Weights of a small transformer language model.
Size: 13 layers, width 512, 8 heads of 64, MLP 2048 squared ReLU, vocabulary 8118, 45.6M parameters.
Architecture: LayerNorm before each block, learned positions, no biases in attention or MLP, tied embeddings.
Training: a variant of Adam for these matrices, 1057M tokens, 8065 steps.
MLP neurons of a small language model. Each row is named by its layer, matrix (down: output weights) and neuron, and shows model dimensions 128-223. Each number is 500 + 50 x the weight over its row's rms, rounded and kept within 0 to 999. Numbers have three digits each.
Before each neuron's rows, "fires before" lists the tokens most often just after its 100 highest values on Wikipedia text that the model never trained on.

fires before: "', ", "'", "' ", ": "
L10.down994:441542492518476556408549548551506543564516529544464494601520506503574497538430491471451476475453498507452534518538602564435539501480470430588509561478469490574501475526484464471535508525496438561475508443391483543389510524501464480503499530512503507501434499492510449443518595350354456434

fires before: "| "
L5.down623:553577489487512444477557552544476574417508388512493533493518559623539425506439519541543501497548593508478480459510406442446508539524582462476466515444472475464551461479536529497466486489425436460497509550435454364511537515431502487394476431436486455545501556493512576502510470450392612457

fires before: "| ", "|", "\n"
L5.down125:537535507438569476499443526376489566492535526453579517445537571525518464503541437558462450581496505480444490456520523609451537508498572562416549482502536537464580373448484458446444505447440489508492511509571495604420448504548531611551449392564543543531473533531528510424475412453499503543

fires before: "| ", "-", "|---|---|---|---|---|", "- "
L5.down1045:516496541549461476477493471509478579412574492538506368430496497465510534424507513513381500558523550465452505502444570448393485490567664510530411481465478531558519516473573468387544558498492515465432459446490552515576457529402484422497482490468439549509458580556504501471474478487510505483

fires before: "\n", ")", "\n\n", "\n  ", ") "
L10.down1263:410447521445552502567502466472467515525464507510514533576469523513495466389476420524541519525514466535482493586457524465505544510585457523534453482507555427493552494465480554518541475572564488494497490543509517510484471448511475532387483530537535462516562470440498516552545488542496553475

fires before: ", ", ". ", ".", "\" "
L10.down65:532453545522511481606489534487454533493530521447461460517469531465551592545532500532521544492492558509421533460505427447455583487521420498479483458474369549483464573560558503468539511524553556566461527547463516518533410573487486544525506479499476519473519496574495575572538491481557456586

fires before: "\n", "\n\n", ": ", "O", "R"
L5.down506:461494525535528474526563439553519534540545497504493481386446512578564512497475396487585517493560453418566555467517470440486594617505498486464550557511525506517495545540513558533472467532550495460487511469421444491564464553459489551552523463509502444668580533503559470491525429569493518578

fires before: "of ", "the "
L10.down485:437509504504429499543520489491465505521473546472533559638450503593580532448531503534539506519518524473546490531561484541484385496521578445451516545480476515471491564448514502502578546427501469599513548465515497500578508525405423438475523545565508425488481519539535524473486515506566427509

fires before: "| ", "|", ".", "; ", ","
L5.down1659:606462438477549405511540498492436525614616524498414450529518506507513477501542473516490514561594498490499490481557411435502484486485522514483457529488511472519603485529495501428529515436446413606583488425502496526485509553637524472554454497466528574627410523435497486486536481445405509477

fires before: "| ", "; ", "("
L10.down258:469509526455456477476618470472461489537511485468485447499529487475431526494498514479518506507398562596546514510450485522342422529511433469535449516506521461511514535531470466491475485462434500471535428549567524447402528450542514397480428597514488423515495481514447533517512498546508546500

fires before: "| "
L5.down334:512447385578418438503556474430433479511493578515533511437527512507486463494606513523516499531550452488497571551423526609592557535444406465544538528513494454476543514604510525612476514575496552542522505542460500484420593521545537590445488408505494525573507561398516509518500476506554523547

fires before: ". ", ", ", ".", "6", "0", "2"
L5.down1028:488438492489517485544579582525514442508583466526535522539451532551431592531552539497477469592510524463473529484482441535483488492382530493528497501528545479493613527412441588494518462541407491370645449501424465506551505473537524492498480493540566462511539446506519555505502529434554430527

fires before: "| ", "|", "; ", "\n"
L5.down962:591489526466579400532571598514453554501509518490538509555577528477501585563582464503503478475535517483534512564419563479498490525473451453462461421463442447500461503501529537606443509466447601482461583505542481436553496506552427471452506381473522516457528496501468529474480471570526380559

fires before: "in ", "of ", "to ", "by ", "on "
L10.down383:457450425525415407487561480455512541485499564482468499431521442473544423497471439565488493465527474510449485475557576457538482454396480467485482585472502461499501579459381504470450568507480521414496513448583622514497577491514501507520543530421502572530478533481545488433480439418463544470

fires before: "| ", "|", "."
L10.down208:559482530526502432506430528546504494613505491438518461501572531425397586532549540401596488508410463573492550512435516409514519593523597507456529510494483502435454486501507497487503656481475575392495454492516571509623513553522546418494498468438435520573575527524511339409494539454500439438

fires before: ": ", ") ", "\n", "==", "===", "; "
L5.down1424:512568481509464585520518491504563557505546494528526439469463451497561433417472534545532521497491500506511487492534525475470522469461519459548494618490626519554506456534589495465458488475475592493589518539563496658510376516578534507515511453494558521594484512477497444511515513512487561540

fires before: "| ", "0"
L10.down804:434495519439535485458535408494484514558519421543572473500514443446493640504536441499518494470510511521434552436496442538491443557448521464540461568500547501538487421498517517449512504484517505405493506519578529449481528563389426524487524580520549495434481540495475561515529566493480484458

fires before: ", ", ". ", ".", "-", "'"
L10.down1711:500457608455485421519540532469534445548467536531390570496491500478506600497628512479535450488520483523505479541524570564535490490516466429555547514489487530507453480563537538470475483489506485513523481559510508520495513553502424483519503550522395535569507452478531426534468467502561521497

fires before: "| ", "\n", "|---|---|---|---|---|", "|---|---|---|", "|---|---|---|---|"
L5.down967:491516499479526481480543528491510522465429496532473456439426436505593568440419514418524487541537490488473526536494505400538548556595476480535429459452514583539523491484494457423494516493507529485502469556445430437506577478519463527507466488556418462513471455498527506503574522468484497518

fires before: "4 ", "5 ", "6 ", "2 ", "3 "
L10.down817:548414456549583486566468474461484467437511524472566511500505471568460433521539467506411543486493581533539509458513531474488468486465472506475496479533521554516480546546561526528575542511495492511503516498546492507493562461519508471460484509517542469513486565537524471520457505422487506520

fires before: ", ", ") ", ". ", "'", "), "
L10.down1448:547463480510557543456524523515566485509528416481526589467484481475524429571507430415452518519430517543486474478509522504429538490427566414466523594518463407536469418476494510493477492484512519541533530500545515483481560414440586568419436523454494526481512394484484497456493528585430395516

fires before: "- ", "| ", "The ", "("
L5.down1134:487450462469536554514455474477514493466533645521465489434452487506484528572447514490530444509475556472489503474543500484519494563544595419481510562502490557530455459439420460476583580518512546459422435400487499455458461565419477476439402532487429486456592491440441494456426538484444489451

fires before: "| ", "|", " ", "R"
L10.down1987:467582441589506528496560480450426443533510513505443582530435550472505466476509483361499514492569510584500528502504573482496487458523502472440600478480551453531388485438478522502472567490416410503479438590485527473534471524458515459424496545466500509447460442489548588430436491455421459594

fires before: "| ", ": ", "-", "\n"
L5.down449:528530506504505420515566546548580530554502464449464496533486520499516424464440530574508490440536422464562579423445527462463477535616564540452503660487528457499468473529551493509417405421404440531462515531590403492473478430507458504483525440495535555439443568465502514521591462579512538500

fires before: ": ", ". ", "; ", "'", "was "
L10.down390:438610604461487533483492378533502513482524503467475540546514524481568493438550542519473490533541489521505511618425557594445428484556482487556541576444563411449564484548517395520559461540558514490506496504404509559431568499477516439623509472440546600474443567443434547549536423518521504514

fires before: "| ", "0 ", "|"
L5.down273:426551441495485575477457432515556556382460563433519489481460447544548532523391535457500474467497543488577461519524505453497496563494446493517464548524484477557502490421509454525485542459509481485461530561532486449492457453518487465509517522483465420517478518595599444469506508526471503474

fires before: "\n\n", ", ", ". ", "s", "."
L5.down649:524430588544416555487573427479540589474483441597593541501428596486465470426514558530470490501528489557495534454608497479572553431512530487558508418596477471531492516504506494512366436455521595567542490551466532500539526515580498443481519428495534539439625522532476492556532486486642643490

fires before: "| ", "place ", ", ", "– ", ")", "in "
L5.down941:465491488433413567521481536441485443501541520486388527530458541504393575505473515476480469524350541517373523578525584531487471549447639561467511460493463601405402492479486540398481560450445461473573558460516498529450485488549468543485445538473521526515490479507433502421451531470492480472

fires before: "of ", "in ", "and "
L10.down1231:488519631575409504447506472490510466513484578480496460501483484554498490498449486566414466502529551509522462479413508560434429393457596526510517517538463547562555498418549481474516488392494455472533514521501468452565503482532427389486559514535496540523523471519452488459575467549549499439

fires before: ") ", "– ", "), ", "born ", "is ", "in "
L10.down1369:475429484605493553532461548479513502526559521465565491555452476604551443387507523460420446497575476522484542496500428495455541388511557500461573573465536536580422485479493468455527516477500501476491475475520520449459503541420554448487504399522501508537551462512543434463446444466433501466

fires before: "\n", "\n\n", "| "
L5.down561:453436493518497445483500518499537522411475419519506433505444455544502596484552510482571534507482543547520524558440517483476568496508481487489414449461530522505544463456461506557551507450501470508548486450557480447459461446497544482515498507493444508459601446470470463532547564422460534517

fires before: "| ", "|", ": ", "†", "978"
L5.down326:471444515457502432527481468527471522584453466464484465470520531358453573473481519507530501483496498460524481451440416492540547463513496546539556443446463545545501472549417452602519417610555480605432520443455498520496374494560537623541558575485473457471482531428493463526466415534613470489

fires before: ", ", ". ", "ship ", "ship", "s", "'"
L5.down511:500474542415385462462495504426526521446425458471490527523576555602573474490625492474465465450426480511509528475494590484423421470457524480448555461478539495468535616513581522533482479399405569402621504523580530627579463463416507565588544448410479497435429591477408543469479527485509456484

fires before: "| ", "medal ", "place ", "– ", "by", "time"
L5.down1817:503496446577496582490494499533502565405431554421501569638481498453496442482516471571484543520515510520536506496565512540514674609421521509466433550523544459509513398494510512481471518525595465388469437527445494576554493532460511418517446428461530540523541490568475507517514512461569541466

fires before: "| ", "0 ", "1 ", "|", "2", "1"
L5.down335:552528396470495663534503426504521473524553453574564539445521531484462513443471525570495476511555565529653518370538534450482479405590555468510493655518671517601622479458519514364520503512488542405580544455438517559618509413461508512523454449612525464487488518419597492595438625476406565520

fires before: ", ", ".", ". ", "\n\n", "', ", "s "
L10.down2014:488490405502433533524446465503405488480542466534518520627497466450449446500527468526491447486461517523423480496528550520477546465494546479511492514489456485504613525571440513578441473571432395478464547465470516590519508498424515498506544496563515535474494494491415586514545494390523583468

fires before: ": ", "-", "–", ", ", "\" ", ") "
L10.down308:370495438505491572494495554450474499456621494418470485471460530580559435528510491530509478584451558508505455483480386521544502515431530467526560437511493518529478475530488464468613556485588494459549505502408581515439527585504419445465438434511477520475503485514512553527435532488604546532

fires before: "s "
L10.down190:650485533597484587528511532501488515471565554556475439488495473576466465486454502475542481510566490603433529544555503347472537497563463519411513524503560456542423496522468539556454493519568529538463558476499468472414578578450393518478470534448525531490531583527552473502482514427461486500

fires before: "\n\n", "4", "\n", "2", "0", "6"
L5.down1781:472473488454601534424482473434537483620518487576565528497504434597511492548533547508485510479563495455506555505523529547538445534422510519539499474536513433480495393443549481471484467496606406495561486560516464496540497510528534432563439539553528525499516516444545507488465561503484468413

fires before: "| ", "|", "s", "."
L5.down685:426401451519498521440496437470409500475484503514497560497413471501508526507466450544496469472532618440557501485471514497432566423471521509404506580454462470472421450446501481538467438491523428506540543573444414454630572528425485541501596476455510522513540501581505553504567444488439535566

fires before: "2 ", "1 ", "0 ", "3 ", "8 ", "6 "
L10.down144:529476520539514451672393384511527644488547568522568557550528558448539475476481501490362472510522552558449375493468455451499457479486524548550535479485474476539486503532420558467558475541543528554519529467538484609494483517474496533387427507539428545458460511483421548494568491484474486511

fires before: "s "
L5.down636:462477540488481432437533586481551415646530437524533454534519451410502462543527438509583465488553597501548385479426424506503500557534491528406516576505527572465460517522449576473560506515511477490506555556581483540513540488564377569494532562481541503562467514511484544555432525476454507515

fires before: "3", "1", "2", "4", "8", "6"
L10.down569:475530443524441584506527546496482478533485479540466594416553503546484466468457448564479520533454473543513533553645610526511587563559468518459468480528563495548483544496526444445487507466395429457504503452484468490483499416490512530561498508558514556491505538575476492527439510559496453460

fires before: "| ", "Albums ", "Top ", "("
L5.down579:475551497514488532566508450522424477476522498456526588529560469469352585467617449454472560534564393497493470447490520493446517526425544513529461446497530484504515492602567478527442460497567479433417423528526495591460498543521513571535534470487612517491487543526422528382544454580441457518

fires before: "| ", "|", "(", "; "
L5.down2032:529410562529367481496530455437427501442477482470543512647590495518424474574419569420467499504525453505436505555467540502465463529485462446525458533511485400531600492524485499596535575584501544541497433456473437517522447534592522485541451440517571545574523505445453510400465519593574397455

fires before: "s ", "\n"
L5.down1117:398398556535443484432524490480424456479456538518542490474415464546501572467522424620557448502502567502512442445521443516521535508571449465530505560487505540509468466488570487529564566522506510397528426461500501517531477549470452570492528497437466492521545527523594503540579493480440476514

fires before: "| ", "Int", "7"
L10.down1980:439508498409475459445542499439494539553445519530454544524466542545418499448501528461538556514520535542523488461437494555490521506494532486459540538547543459453520455626519478507501444552474417408527441443534385569439502527480489540544511524557586485499524488509570576457465495551492529561

fires before: " ", "Democratic ", "Republican ", "at ", "| "
L5.down353:568487504485522517464554506456549517505641573550540532459516496470541540523417617556544526414475422454528555432507511523499463487427476514422534521495646465532441533460503422480520494455506415536460438544426541453529380412450479496542584429504509471471441494477510424516400524587499486431

fires before: "| ", "\n", "|---|---|---|---|", "|---|---|---|---|---|---|", "|---|---|---|---|---|"
L5.down844:614411503504457518405451513435426516556563554484597556416583494537475452476599516524434440395517553539578508516517509570564536484486554440581429531481511532567556393526480485449472485575453426421420478493531506439404429458493551413455538525528407465545541527449436491482499409523457432501

fires before: "| ", "\n", ", ", ". ", ": ", "} "
L5.down206:424546506542575477509473512526457538392455585515523509496521531508409452406550463482516495549572544472557435465450470495456557475473418488583470521487488554543553453435514443600505530456528691465534493506516526594517602516498552557552511567538489532503563489446519533441457408458569438499

fires before: ", ", "\n", "\n\n", "."
L5.down396:482510459582572541576579469584503511464479495501588469562473438523393431475524572480528531592458559497459487428483482485514527590502490529524516539509561447498486574433518545506416489505517568536406454536486529549500510568539452396493490549476379546488438504545436436475494525462473474437

fires before: "| ", "|", "– ", "Boston ", "3 "
L5.down1370:488523418570403528561521456583513447446534513490458601417414476474437460446493433520430527481469518555419479517522483593460565479540439486508443403437420531508467493527487446468527494502510503515454493359486475480564534522522481512451538544430474521543416426663538503463527467528526534508

fires before: "| ", " ", "Olympic ", "("
L5.down1945:501418497511517444507571485608526434458485560410550484564510528450463423485552573498472476441465447469530454440413489454569449554518560539438516554532514475564613560483549587627459472523453478452529614468392462520553436546468460517541483507581472496377506560482570472614570531488531523571

fires before: "% ", ") ", "–"
L10.down1133:500529444527504517436506563623433452445496555515491458581495541447472512484516429491539559552506507482529511518505509547528610450514501463525484537539489492416497447474437501565501531520493568503477440464476507591471474623555480484490562461507600534503450502541535557509443664504585547514

fires before: "s ", "\n"
L5.down29:472503518479454464457514523560531479467510421469530523523388390458496445481540458607615494416511540495553376511438457460477568587535543444529493451498451561434443485439383573516599519573405586480502580500530544593553630541517519488590493505483394470494424540597477544525461454520491428549

fires before: "; ", ".", "| ", "\n", "|", "0"
L5.down1339:443421454527491393492617486438484475528605547544565533481419447473550526471507576479537551487563332417481526498497472409471500468535446577485454605451499478477500545538539416556393519499489509564521564475378446495419530464604523563432545549526491460431430535487441587534621515482494563520

fires before: "| ", "|"
L5.down1896:556463479476481394493462452469385547461398480490582474454499472497498543523533487501465545527532517527478459535462557539546447476470503512566513507475395467496433496569519397564426444612622530475494429442586542530458462521449460578489477469515486529489469547588541427497549507611438439584

fires before: "(", ")", "0", "/ "
L5.down621:460471445499472535435503348477438429479485545541546557487504392525491502461497519505500524453485426518551604478518528583469410462374472482583518565498535518482561398423448553446504499488453456465516416468576532565473550410583554490533498515488576439537507523520568431496465442531440488532

fires before: "| ", "|", "; "
L10.down17:520537450460576501459440512476468477531521470441459485481470561493513551493487517485506461512464556515484533464492474471499416582531512486497507459492483471422523538522484602415466511489484489458492341660476404497412487392476534441437467513454425474522462479395514522540513506584506578566

fires before: "7", "6", "5", "0", "4", "8"
L10.down1074:497501510496498482373564494528547487585450496461456548539523485555478507514455518443568577465460459507558550561461533490513441606523509525471507495417622503497498519524586463554513528443481540488552473526355428430480493506509511533504506551483491407487461553594473452526544503539433457478

fires before: "| ", ") ", ", ", ".", ")", "–"
L10.down446:443488511490552479512487447487531464518460533498555449490505511433499519495581490572465494515553512512500546533497567491462524462557472408530520535466541453520504466530492528506467445640544487388477488481470569553522450528527511400512438481521511551464394527510503466504412447558478510479

fires before: "States ", "th ", "s", "States", "s "
L5.down426:408453535482476420522498519448539477592504429460583428513462467456513557528492584525584488488540525568472470624429475566513463574601498463428528524516568496466545492529492416492477480503506517461433512437512534418498464532520517485431528443513410519529513517537409557471464477522422524499

fires before: "} ", "'", "” ", "' ", "] ", ", "
L10.down578:596518578533457431424566463530469484520508533420585503559554516489416514536489516470421512515443483491530461550576464491569501462488535525486496545501489515464416478354527566490516526526469523489571518578539485428435586498475525570469498512486506485474537350464442468449531554528568532559

fires before: "| ", ". ", ".", "at ", "f", "p"
L5.down929:561545460430495580511510476542540478554574492568616481567472516526537449498487518487544523444503332524473504491528641471510541489498425490392564503519500573495515540415474493554557458440326455559550468534457565472515543463443456497480497553501467462476397538337471525523498474502512542513

fires before: "| ", " ", "|"
L5.down202:450426492456416542428492475433478435432513546531417467485549508532576636544457498410515461504517522520521526651519561481501551412391592460497415532481538473578513460489465500437550384521446489538500558537386457446569449441576502530611492473596555471509500502528505455584610523546479402528

fires before: ". ", ", ", "\n\n", "; ", "see"
L5.down88:470487483495514452466474538510550491515437518560509478475500401533548536467488428590542470551543497494552477569493516432495520574490473440545619430536555427481405470513500527462351578529486494426501480538493490503612482539548483498405499616509571555600591505505504490500613437450528465555

fires before: ", ", ". ", "of ", "s "
L10.down534:568535481565515578529414492493585602472567604488581457495591543530582310525518525465474550526398515466443483478513471537490486449528663512539519461455474459413432471461649427481466486423482528600514486442509495489429457508474461466516584472563389561571530454563523519483474460506561501448

fires before: "\n", "; ", ".", "| ", "195", "1"
L5.down540:476497413513498504504455519465468451519493493498502522324494513420490452467496519531539553561567478405522523569507541449581504500505464526495552508473483410454368509473493504527451602565626557490462460462465524578466541523526576471427456513475598539469529494527409496521502457529465529588

fires before: "\n\n", "a ", "of ", "is ", "in "
L5.down7:414485548501519578462492485497511421559480465516497395395455429489430415451465483552503522441461423535505564435509609515483480464515484629530471494487476515490454518464495472569517454489523451603527511507530552440492480519499509413512460572584515521565532537600429458496508583598524514493

fires before: "| ", "(", "/ ", "0", "|", "0 "
L5.down243:484494431574389494460481465471525519545467468423573518493462623468506496434532554408537516492611543440505461572469445472564566530521528426524461506447471605475507530535476539497450457583522439387501480501535538508455427456537508520588553482483506569553485541436478450484585412515510511518

fires before: "\n", "| ", "|---|---|---|---|", "|---|---|---|---|---|", "|---|---|---|---|---|---|"
L5.down1390:566469447545491551485464504476403550525533472408531461406503436467513552454549494502482508417426443525505487562511406519525501524565534495522479503459573636548500498570522449487437512507471489438464524552452503573537541497431487514545546571472426519538524531471459486493543510522472485533

fires before: "the "
L5.down575:632526519528537462481515553574468489480470462503534474473550528458400576414366510478493460501494464491531491505518533569486484449504458488426513538527595564476439616505500433612455475492425482471452497328620507464557485506494499546501591558543476490457550456466418464483583471590488480504

fires before: "| ", "|"
L5.down1696:600483548562509513422504488534466493442519499497503471497559519477462469513559466544505537490543453508439552524482538533522529525514479449484511623527508488501553551554532524498505482492469464469565532473533549444453488506526424501447533411534515593609566555571461466535458505539514376513

fires before: "| ", "in", "(", "m ", "|", "mm "
L5.down371:468577498461523643467445613605531505498462474487502479413469488509417447513378439536615463538441585486482500418501533469617423455463616518508500479505520512448400486447408473509475563479504477459447450453420480402526513502507545562480425512436495491427479436583527556605506532544480450486

fires before: ", ", ". ", "\n", ": ", ".", ":"
L5.down1970:556556479518458516440593393495525491607581506539509496460460491471447468515589542492506516524539447554539436458487483516607486527584469503548453440511513498467486494593595534478433529449556458497484448577468454555427512470467530448528477570525510516433509518435522520438494494457533543523

fires before: "(", "/ "
L10.down482:535558484440471432464528500517467452439487504479520496533462433619479467474376548412540563460524516528546522431482366471446528504558494435429478495534531401492513408478398554460457513549468467497501476486503470487391527496531535495449457517570505549563473407398522524472521474541500487380

fires before: ". ", ", ", "."
L5.down1614:518478532446458517483514464523593438456550438454589515556455483496484456518527429515552503507506528516491516561486440470571511523601541492541448426506497456514479474360503567469548441464456432455572511439510468472476523497472553573387473526519355475502528487403458536527489548578482413464

fires before: "| ", "- ", "|---|---|", "|---|---|---|"
L5.down333:464476382463485455531571567523502482503457572441441512469428452529504470522352479481608500534488489477418507528500495462525551611622503464496411493460467511466445525463461505484552570519583519549437438506488472412471568548459521503437468475534456464419522515502470561540492551532472522363

fires before: "| ", "|", ":", "-", "\n\n"
L5.down229:519505554499546415558484450521537591528558547472398489519502481492489464529596417520484493474433533521431538505502410511511438542399539525498457548489580575574575452430512434507575556510489530507528456527498504524522525527523545467525493561488468578593387487582514474439581441488514441516

fires before: "| ", "was ", "is ", "==", "===", "|---|---|---|---|---|"
L5.down912:538478535478452384503534544497452527473575532504462475492501532546414606625514495502456508468450568559470500470518520436525505531432491503454490393520468609499419472561523573501588587415477475487437479474458566504490516513423505497523479469464438478464478518563541482423456519483528510464

fires before: "| ", "|"
L5.down436:515544487535433637481480494507454486525508427495581521444502562480465471382511484556460508463539475479539507546485443399504574550500527524521475424490482495559430487585478464411498503521495457465563398441468482517543501537520519520458490427437460528554496491633435579554588457453468546586

fires before: "| ", "|", "s"
L5.down1341:528518501452481497500477485491546449531534511533371493512414486564503483559538460551530454426500510464446377454501451513524513455524581427439535508486440454504449469447501614528567477491480501619518563495491439418485450495450512516466487456634576409557498491620497542543539439547467550512

fires before: "0", "5", "2", "6", "0 ", "4"
L5.down809:456580476492487535473476452455547482521588534532537487517499480599477508490586494556483548527562495460502494466502470615476431370469452546525569465547580500513620419475451522479497574488489482477545552519544473571536596561612539473451449572511529438503507363406453560478547531544510541556

fires before: "0", "0 ", "2 ", "1", "1 ", "4"
L10.down454:449581472521548553556420525613544462481534512446424465486400489512561459517455460568482497531492544505626590481560556532527408506300501491533576494440511488528474479476539448484475448448507474506517516427521564488464345411483523615533450491436457443512494519476523447518527472573457497607

fires before: "in ", "of ", "and ", "on ", "ace", "| "
L10.down1330:514539480440478470466538597505520609484495484515499419544482463542501549441515462585535538525485474470519472416567589534495513491523458473462507546514458553595458415558559535520437447536461515500520480397505335557434484606510437476465552541569572499583472458465425483507539523508493491431

fires before: "201", "the ", "202", "200"
L5.down1637:573522540468595512522509501380469435448460576451513512493534501512481473456427562502537481528519457487567494444488541400512436438492445591508412579533601519547472515472416456563511516567549494439527558441463467466447577480520390423426532510494403472545485444553502491562488595490397438531

fires before: "in ", "to ", "on ", "at ", "by ", "196"
L10.down583:493471489580535538477465563411518485423513522484494494463394465534524556555480506588525509455550532478506462580527469495556481403504438386538549542431570457497497537533549440497434529506524484394573528434536516486495471515486406491545565655459460473506462529485504469513507484543426526490

fires before: ", ", ". ", ".", "==", "of "
L5.down1433:491465467521544450478532482515427613438457459494516546477419600538592452416499522462509605508566551511548475555492508464435461420475412550448475501510467525562584548503486522504525447507445534594546574502566524597506553479524491622439518571471583477470440505449453504408427526468444518515

fires before: "| ", "; "
L5.down1211:547454527494468520472525478469612491492616555469563465528577456484468483540463604538520486469472499456478567494462533520545423547428547515371473611453593438545576544516498482497469427423419511557505552520586475509602430420635558501504552433466595476472454461419458472518455545566480526477

fires before: ",", "st ", ".", "; ", "-", ", "
L10.down1279:478593525525359412450530447483367504410518565448544551507472516352505440424453589535512489572584542550511497553509519512418514510519599605604588494464507521403542533556434575536497488519521509470500451480528475457433461547490451575489610562495496466497464511511554423513490493520500617457

fires before: "9 ", "8 ", "7 ", "8", "6 ", "7"
L10.down160:461494473599514459491506581527533508570449558470430463453456522610483517582526454594576425477563455495486485486511495454505547526490468458482514451540519552551476448503537420512486508593528564482373523467460462529511466474535514560473449606425490451449517509505511482512577497562415477424

fires before: "| ", "|", "=="
L5.down584:483526572464612398418574578506443459372459494410480475451499512571454501520470454497465517531514543534449471481591482555487486549499458510501463452493424509471473568535420431480489466580495554530508505497438472460543546518458588511407600486445567449354421526519451511464459405495413448541

fires before: ", ", ". ", "| ", ".", "|", "2"
L5.down418:436479546407470437443519522457524469481443491516485573488418578495497563537525531521529434489505443495515442571494461486570476519480512494431528343529452497452503531491418520496431595510595580445533400493544523437446591569522490457439450509549470530523491480485481474466484491463500578426

fires before: "| ", "\n", "200", "6 ", "|", "2 "
L5.down1940:511482512486485542554518555512452534396473581428474527548525440472489459542472491542517465560536494490461528487487572418559457457402514450459425553488539454592453557445497461457503543449505468411493485536509498360516475483493532447551505542540515500364589511498571468481442431592491410523

fires before: ", ", "==", ". ", ": ", "and ", "\n"
L10.down1797:531532583528546495538559499425534484585459551544544502549499512451536535429455463573525509542562464519484514553501546473518496482461520556537502460464505483512469569543584530509476482509531503515458479474468543511552520510472491434391626460405444500467396448555475564554460523457475505471

fires before: "| ", "- "
L5.down1246:487461413505478488497496515523437452413386483463468458442468480493535607465423540513573442492546468515529531516519564484500472565547477388508350525508451465593476489492531449389572510560462462543425506419567510515495557436540536447515518505534424471451526432514537525480497516476457536471

fires before: "\n", "| ", "\n\n", "|"
L5.down1411:537563573525404422463477516528450453464566544557388553476527520557508480570627424519478515447577502510582476468465497422478568478522426466496517495523468572460416549552421459499566503433476463508505453469503551514466483529495503510545475513418513444529481441487582452490522534452426540457